MLP neurons of a small language model. Each row is named by its layer, matrix (up: input weights) and neuron, and shows model dimensions 32-95. Each number is 50 + 10 x the weight over its row's rms, rounded and kept within 0 to 99.
After each neuron's rows, "fires on" lists the tokens most often at its 100 highest values on Wikipedia text that the model never trained on.

L8.up78:53 51 69 57 49 51 42 57 43 46 54 51 44 42 46 58 40 56 30 61 55 50 43 43 49 34 61 52 47 50 36 52 40 44 52 51 64 47 59 56 40 58 41 37 64 46 55 47 51 52 44 45 36 51 54 34 52 66 36 39 68 74 59 44
fires on: " w", " h", " sh", "oll", ".", "ist"

L7.up29:47 54 50 62 32 65 35 40 74 34 54 39 32 41 63 37 63 50 39 59 47 42 56 45 44 52 51 49 39 55 57 48 44 52 47 49 49 53 55 56 54 57 33 63 56 70 56 44 60 43 49 62 35 47 51 48 65 48 57 50 42 42 47 37
fires on: ","

L7.up149:59 78 50 39 55 35 51 51 55 65 43 62 65 52 50 54 48 62 38 51 51 49 53 51 55 26 30 45 60 55 53 52 31 48 54 49 63 24 43 48 58 56 49 43 51 34 65 46 45 51 57 57 50 62 47 49 50 37 62 55 49 50 58 54
fires on: "r", "tern", "ug", " ar"

L7.up511:59 69 39 45 59 45 30 64 35 35 33 43 50 36 44 45 51 71 42 44 60 47 45 47 53 55 39 47 49 47 47 46 42 75 45 62 40 47 71 49 52 58 57 42 44 45 54 56 62 54 44 29 54 56 50 42 40 57 41 63 64 73 57 50
fires on: "es", "p", "e", "m", "ess"

L6.up303:58 50 55 45 35 38 55 64 48 42 55 52 47 43 52 58 39 39 44 63 37 43 54 44 51 62 50 63 53 63 39 63 53 50 49 57 36 38 33 53 50 61 56 39 50 53 65 55 50 49 61 60 32 55 49 55 54 51 39 63 49 60 40 53
fires on: "ri", "ur", "on", "al", "im", "ite"

L7.up32:47 54 39 39 41 58 35 49 45 67 48 52 45 44 16 51 60 37 45 49 39 63 56 52 48 39 36 55 57 52 61 44 41 28 38 48 45 57 68 49 71 44 50 53 33 30 42 64 34 60 54 56 57 43 47 50 53 67 52 57 39 66 54 49
fires on: "-", "an", "il", "ac", "er"

L8.up61:73 53 38 59 45 42 59 40 66 52 54 38 56 54 46 33 36 60 44 66 54 62 45 49 54 59 49 37 45 53 64 40 36 54 52 39 58 69 52 50 56 51 46 43 64 45 60 47 54 64 47 55 42 50 52 57 39 73 39 39 26 55 28 57
fires on: " L", " l", "L", " R"

L5.up207:62 53 67 63 66 57 53 57 53 51 64 33 59 46 47 46 52 52 56 58 49 36 44 69 51 56 46 49 30 49 54 62 50 50 63 64 47 33 53 50 69 44 72 49 55 31 57 49 45 59 52 42 58 45 38 42 46 66 42 66 64 38 43 43
fires on: "it", "v", "ut", "ov", "k", "iv"

L5.up570:53 33 56 52 45 44 30 58 35 36 58 57 55 65 53 40 55 28 47 72 64 62 48 52 59 50 39 44 58 50 59 40 55 33 48 44 61 55 58 56 45 28 34 38 67 62 67 43 39 42 41 48 51 54 50 32 49 40 51 47 51 62 57 62
fires on: "-", " ", " a"

L7.up540:63 42 38 60 58 29 36 54 58 50 49 47 58 45 51 44 52 49 50 57 33 61 50 43 46 60 64 56 63 59 58 58 29 47 51 37 59 58 58 47 60 46 23 48 59 58 43 45 53 49 62 41 37 60 45 59 27 76 53 47 44 41 52 45
fires on: "d", "ed", "al", "est", " int"

L8.up241:42 40 36 58 37 44 59 52 40 26 44 53 46 72 55 59 51 47 52 43 38 67 55 51 54 56 31 48 60 35 54 50 63 51 35 57 43 73 47 38 47 50 51 40 47 52 56 30 52 51 43 44 54 55 53 61 63 62 40 58 51 50 53 53
fires on: " res", "av", "it", "et", "um"

L5.up252:60 45 35 58 38 48 39 49 57 61 31 53 68 58 48 50 48 58 47 42 54 61 64 44 52 46 53 56 54 43 65 48 50 44 48 57 42 52 59 43 57 61 45 43 37 47 66 37 51 61 60 40 53 29 65 42 50 42 55 53 66 20 71 43
fires on: "a", " b", " La", "ate", "on", "ue"

L8.up413:30 33 61 49 52 33 35 73 52 60 58 49 62 52 48 51 46 48 47 56 36 51 70 50 52 53 47 55 49 24 52 56 37 50 58 46 58 46 55 41 67 45 62 49 48 34 50 62 57 57 56 58 61 58 42 57 49 39 41 57 56 50 37 61
fires on: " con", " sc", " v", " p", " Sc"

L8.up432:37 48 41 43 27 50 66 42 54 42 29 49 43 44 60 60 64 45 48 53 61 39 65 52 45 57 42 42 37 50 42 43 43 41 45 44 49 57 53 42 38 46 62 63 60 42 48 53 55 64 52 60 52 50 59 62 35 50 59 62 43 42 40 57
fires on: " g", "c", " c"

L7.up45:45 63 55 52 57 55 56 60 43 43 68 48 71 64 58 49 56 59 46 58 51 73 44 35 58 53 50 37 64 70 55 42 49 57 53 41 66 38 46 38 40 47 45 21 49 72 54 51 47 49 60 53 39 48 54 52 46 39 68 34 75 64 50 43
fires on: " a", " s", "uch", "ast", " north", "st"

L5.up294:41 50 35 58 53 46 40 35 50 46 39 45 56 53 42 46 47 57 52 53 44 47 56 44 49 39 52 59 61 32 59 47 60 57 44 54 54 54 64 41 56 60 50 37 64 53 68 70 46 50 57 49 42 59 49 41 61 50 44 53 65 49 49 39
fires on: "ra", "re", "e", "pe", " De", "ate"

L5.up136:55 39 53 41 71 62 58 25 42 68 68 33 55 31 41 49 62 54 53 64 34 63 66 36 35 61 49 53 42 49 54 51 57 57 40 59 31 53 44 48 52 48 44 45 23 54 34 64 38 49 49 60 50 58 55 40 59 74 41 59 51 49 47 57
fires on: "ut", "il", "le", "air", "us", "ac"

L7.up79:43 43 30 51 59 49 52 52 42 34 29 62 54 34 38 46 35 41 38 53 47 64 42 63 60 40 54 49 57 57 60 50 53 64 41 58 50 45 49 54 57 53 52 49 65 44 46 33 47 48 54 50 44 64 52 36 41 60 34 69 58 35 55 57
fires on: " to", "es", "t", "o", "d", "e"

L8.up553:54 41 34 33 47 51 44 48 56 56 57 26 67 49 51 48 53 48 46 47 51 50 57 51 42 66 46 46 60 37 54 56 48 47 49 46 41 57 59 44 43 32 47 65 54 43 29 57 63 58 61 48 34 55 23 43 47 47 60 46 51 57 57 33
fires on: "le", "ter", "er", "p", "el", "en"

L7.up291:68 57 38 47 66 64 66 43 41 56 42 62 41 52 43 49 50 56 32 57 59 46 53 48 58 49 51 69 61 53 44 57 78 37 48 49 41 51 64 41 38 40 36 53 57 37 46 61 53 30 52 61 60 54 78 56 36 50 57 43 42 62 36 31
fires on: "ains", "os", "es", "ig", "is", "ings"

L8.up369:56 48 30 37 41 55 38 59 37 46 36 53 42 64 55 46 43 49 57 50 52 48 40 51 45 58 43 51 68 50 64 35 66 45 33 29 45 59 48 50 66 36 50 54 46 65 50 74 28 66 47 37 47 58 33 49 56 51 59 42 65 54 73 38
fires on: "ath", "en", "ce", "le"

L7.up25:58 50 57 71 55 63 73 57 36 53 34 48 31 58 52 53 50 47 62 33 45 71 54 37 60 49 25 43 54 50 40 42 49 60 42 38 61 57 50 54 62 49 37 39 43 57 37 45 51 64 42 59 36 53 58 36 59 48 44 61 41 53 50 41
fires on: "it", "et", "-", "h", "ist", "ot"

L5.up541:46 48 52 55 37 57 36 49 41 33 57 33 46 48 43 56 51 55 56 72 43 30 66 69 61 41 41 39 30 65 48 71 55 47 52 53 59 32 49 43 51 53 42 63 50 56 41 59 58 53 55 45 44 55 51 55 63 59 30 63 32 31 53 37
fires on: ",", " as", "'", " so", " while"

L6.up145:54 25 46 39 50 56 35 47 54 56 41 47 34 57 34 51 39 44 43 57 59 51 34 31 69 54 37 44 54 49 47 44 65 43 69 61 59 49 77 56 62 46 49 54 61 53 48 46 60 46 56 69 31 37 44 43 45 55 60 43 41 46 51 54
fires on: " ", "-", "uss", "ains", "ides", "ry"

L7.up325:41 26 57 35 59 59 37 60 71 51 64 61 41 52 55 27 44 47 51 54 59 36 52 35 53 37 41 42 48 58 39 53 44 49 68 34 50 39 48 57 43 57 44 62 50 62 56 42 25 54 60 49 56 48 54 42 69 37 46 46 41 48 56 76
fires on: " c", " new", " its", " the", " their"

L8.up540:58 73 58 45 37 53 44 45 38 57 49 40 54 61 73 49 66 69 52 60 49 53 47 75 42 42 38 50 55 53 40 52 50 64 45 49 46 58 63 32 51 46 51 49 43 63 58 72 30 63 57 57 41 54 45 42 39 56 58 45 47 52 50 52
fires on: " (", "f", " he", " "

L8.up299:71 50 55 70 37 44 45 68 38 47 48 70 57 42 43 50 50 47 54 52 52 65 53 39 63 44 54 49 48 58 58 53 49 47 50 54 38 38 60 62 65 47 47 64 52 38 46 35 52 39 42 62 52 48 49 51 38 45 43 51 43 45 42 42
fires on: " of", "ith", "es", " for", "s"

L5.up455:67 40 36 42 46 72 49 36 53 46 42 49 58 44 45 56 80 35 63 51 45 44 59 51 49 54 60 65 48 54 47 48 57 43 57 40 62 46 43 42 42 52 57 49 56 59 45 63 58 46 61 40 57 74 48 52 60 42 34 38 33 48 54 59
fires on: "iv", "g", "u", "d", "ow"

L7.up226:48 49 45 57 55 41 54 61 48 56 40 75 44 61 67 53 50 42 40 40 51 57 57 43 64 61 36 46 47 57 74 39 46 43 43 50 38 56 67 39 54 55 51 49 70 43 37 42 44 42 58 57 51 63 45 32 48 56 42 65 44 38 54 62
fires on: " ex", "x", "es", "res", "as"

L6.up89:49 33 53 59 61 51 38 53 55 30 46 52 37 63 36 39 38 50 54 53 55 69 54 54 36 50 63 53 50 64 43 58 44 43 54 42 36 52 55 56 59 45 44 60 48 64 55 38 35 52 52 59 53 40 43 45 59 45 65 46 61 86 42 48
fires on: "'", "-", "n", "ic", " Pr", "b"

L8.up166:65 51 34 38 42 49 56 53 46 46 59 49 70 44 71 36 69 47 54 37 45 38 56 48 52 61 52 47 55 56 60 43 32 42 51 48 68 39 44 45 56 48 39 46 41 51 60 42 52 48 71 54 51 50 41 57 39 47 46 31 38 58 29 41
fires on: " L", " ", " C", " B", " l"

L8.up373:56 63 41 51 49 33 53 68 48 34 55 74 63 54 73 63 47 42 69 47 57 36 54 48 53 58 44 42 45 60 47 53 46 54 59 52 60 34 72 53 52 46 35 58 42 44 33 43 60 47 49 59 63 65 57 46 65 51 40 54 46 30 52 71
fires on: " |", " ", "es"

L6.up60:57 52 67 73 53 54 32 50 50 40 59 61 35 66 52 37 58 58 62 44 45 56 53 56 61 40 60 46 43 44 48 43 59 47 47 30 56 63 55 47 69 42 17 66 49 55 62 46 57 36 46 29 50 55 39 33 60 39 50 53 46 50 36 47
fires on: "m", "ew", "ic", "-", "D"

L5.up572:55 51 61 52 40 50 53 43 47 48 50 39 34 54 51 29 55 47 45 73 46 56 44 48 45 34 43 48 45 58 68 59 40 50 50 51 51 35 59 45 38 55 76 48 32 43 35 53 54 58 50 63 48 43 49 43 44 57 46 64 49 54 59 24
fires on: "qu", "v", "p", "k"

L8.up455:41 54 41 51 44 38 47 56 60 58 54 68 50 33 47 52 59 60 54 33 39 60 58 48 51 51 45 42 36 26 43 57 47 42 67 42 52 55 43 57 55 43 44 40 60 56 28 43 59 49 57 38 48 55 48 40 47 39 45 34 44 50 65 53
fires on: " s", " S", " c", " t", " y", " Y"

L7.up335:45 58 60 30 45 54 37 64 45 54 53 60 70 30 58 44 39 43 35 54 41 40 29 64 53 59 45 42 64 41 48 52 50 46 59 52 54 42 49 54 67 57 49 50 59 42 45 40 46 45 45 47 53 45 56 61 77 42 46 41 37 60 47 53
fires on: " pl", " ab", " fl", " th", " bl", " bel"

L8.up25:32 52 69 52 49 54 84 52 40 46 45 42 63 40 44 51 50 28 41 51 39 44 51 46 51 48 64 36 54 54 49 54 48 52 18 46 47 61 58 49 50 50 53 42 41 61 59 47 59 70 50 38 34 56 53 60 41 52 40 77 45 52 51 52
fires on: "E", "ot", "per", "ag", "ite", "ur"

L7.up170:51 46 57 24 50 50 34 49 59 55 44 51 60 55 61 65 49 69 45 50 53 43 56 61 65 47 53 49 44 46 59 44 51 54 47 40 47 60 40 40 30 50 47 45 63 67 56 58 35 48 52 30 48 61 44 43 33 61 35 39 47 47 39 72
fires on: "ol", " (", "′", "°", " "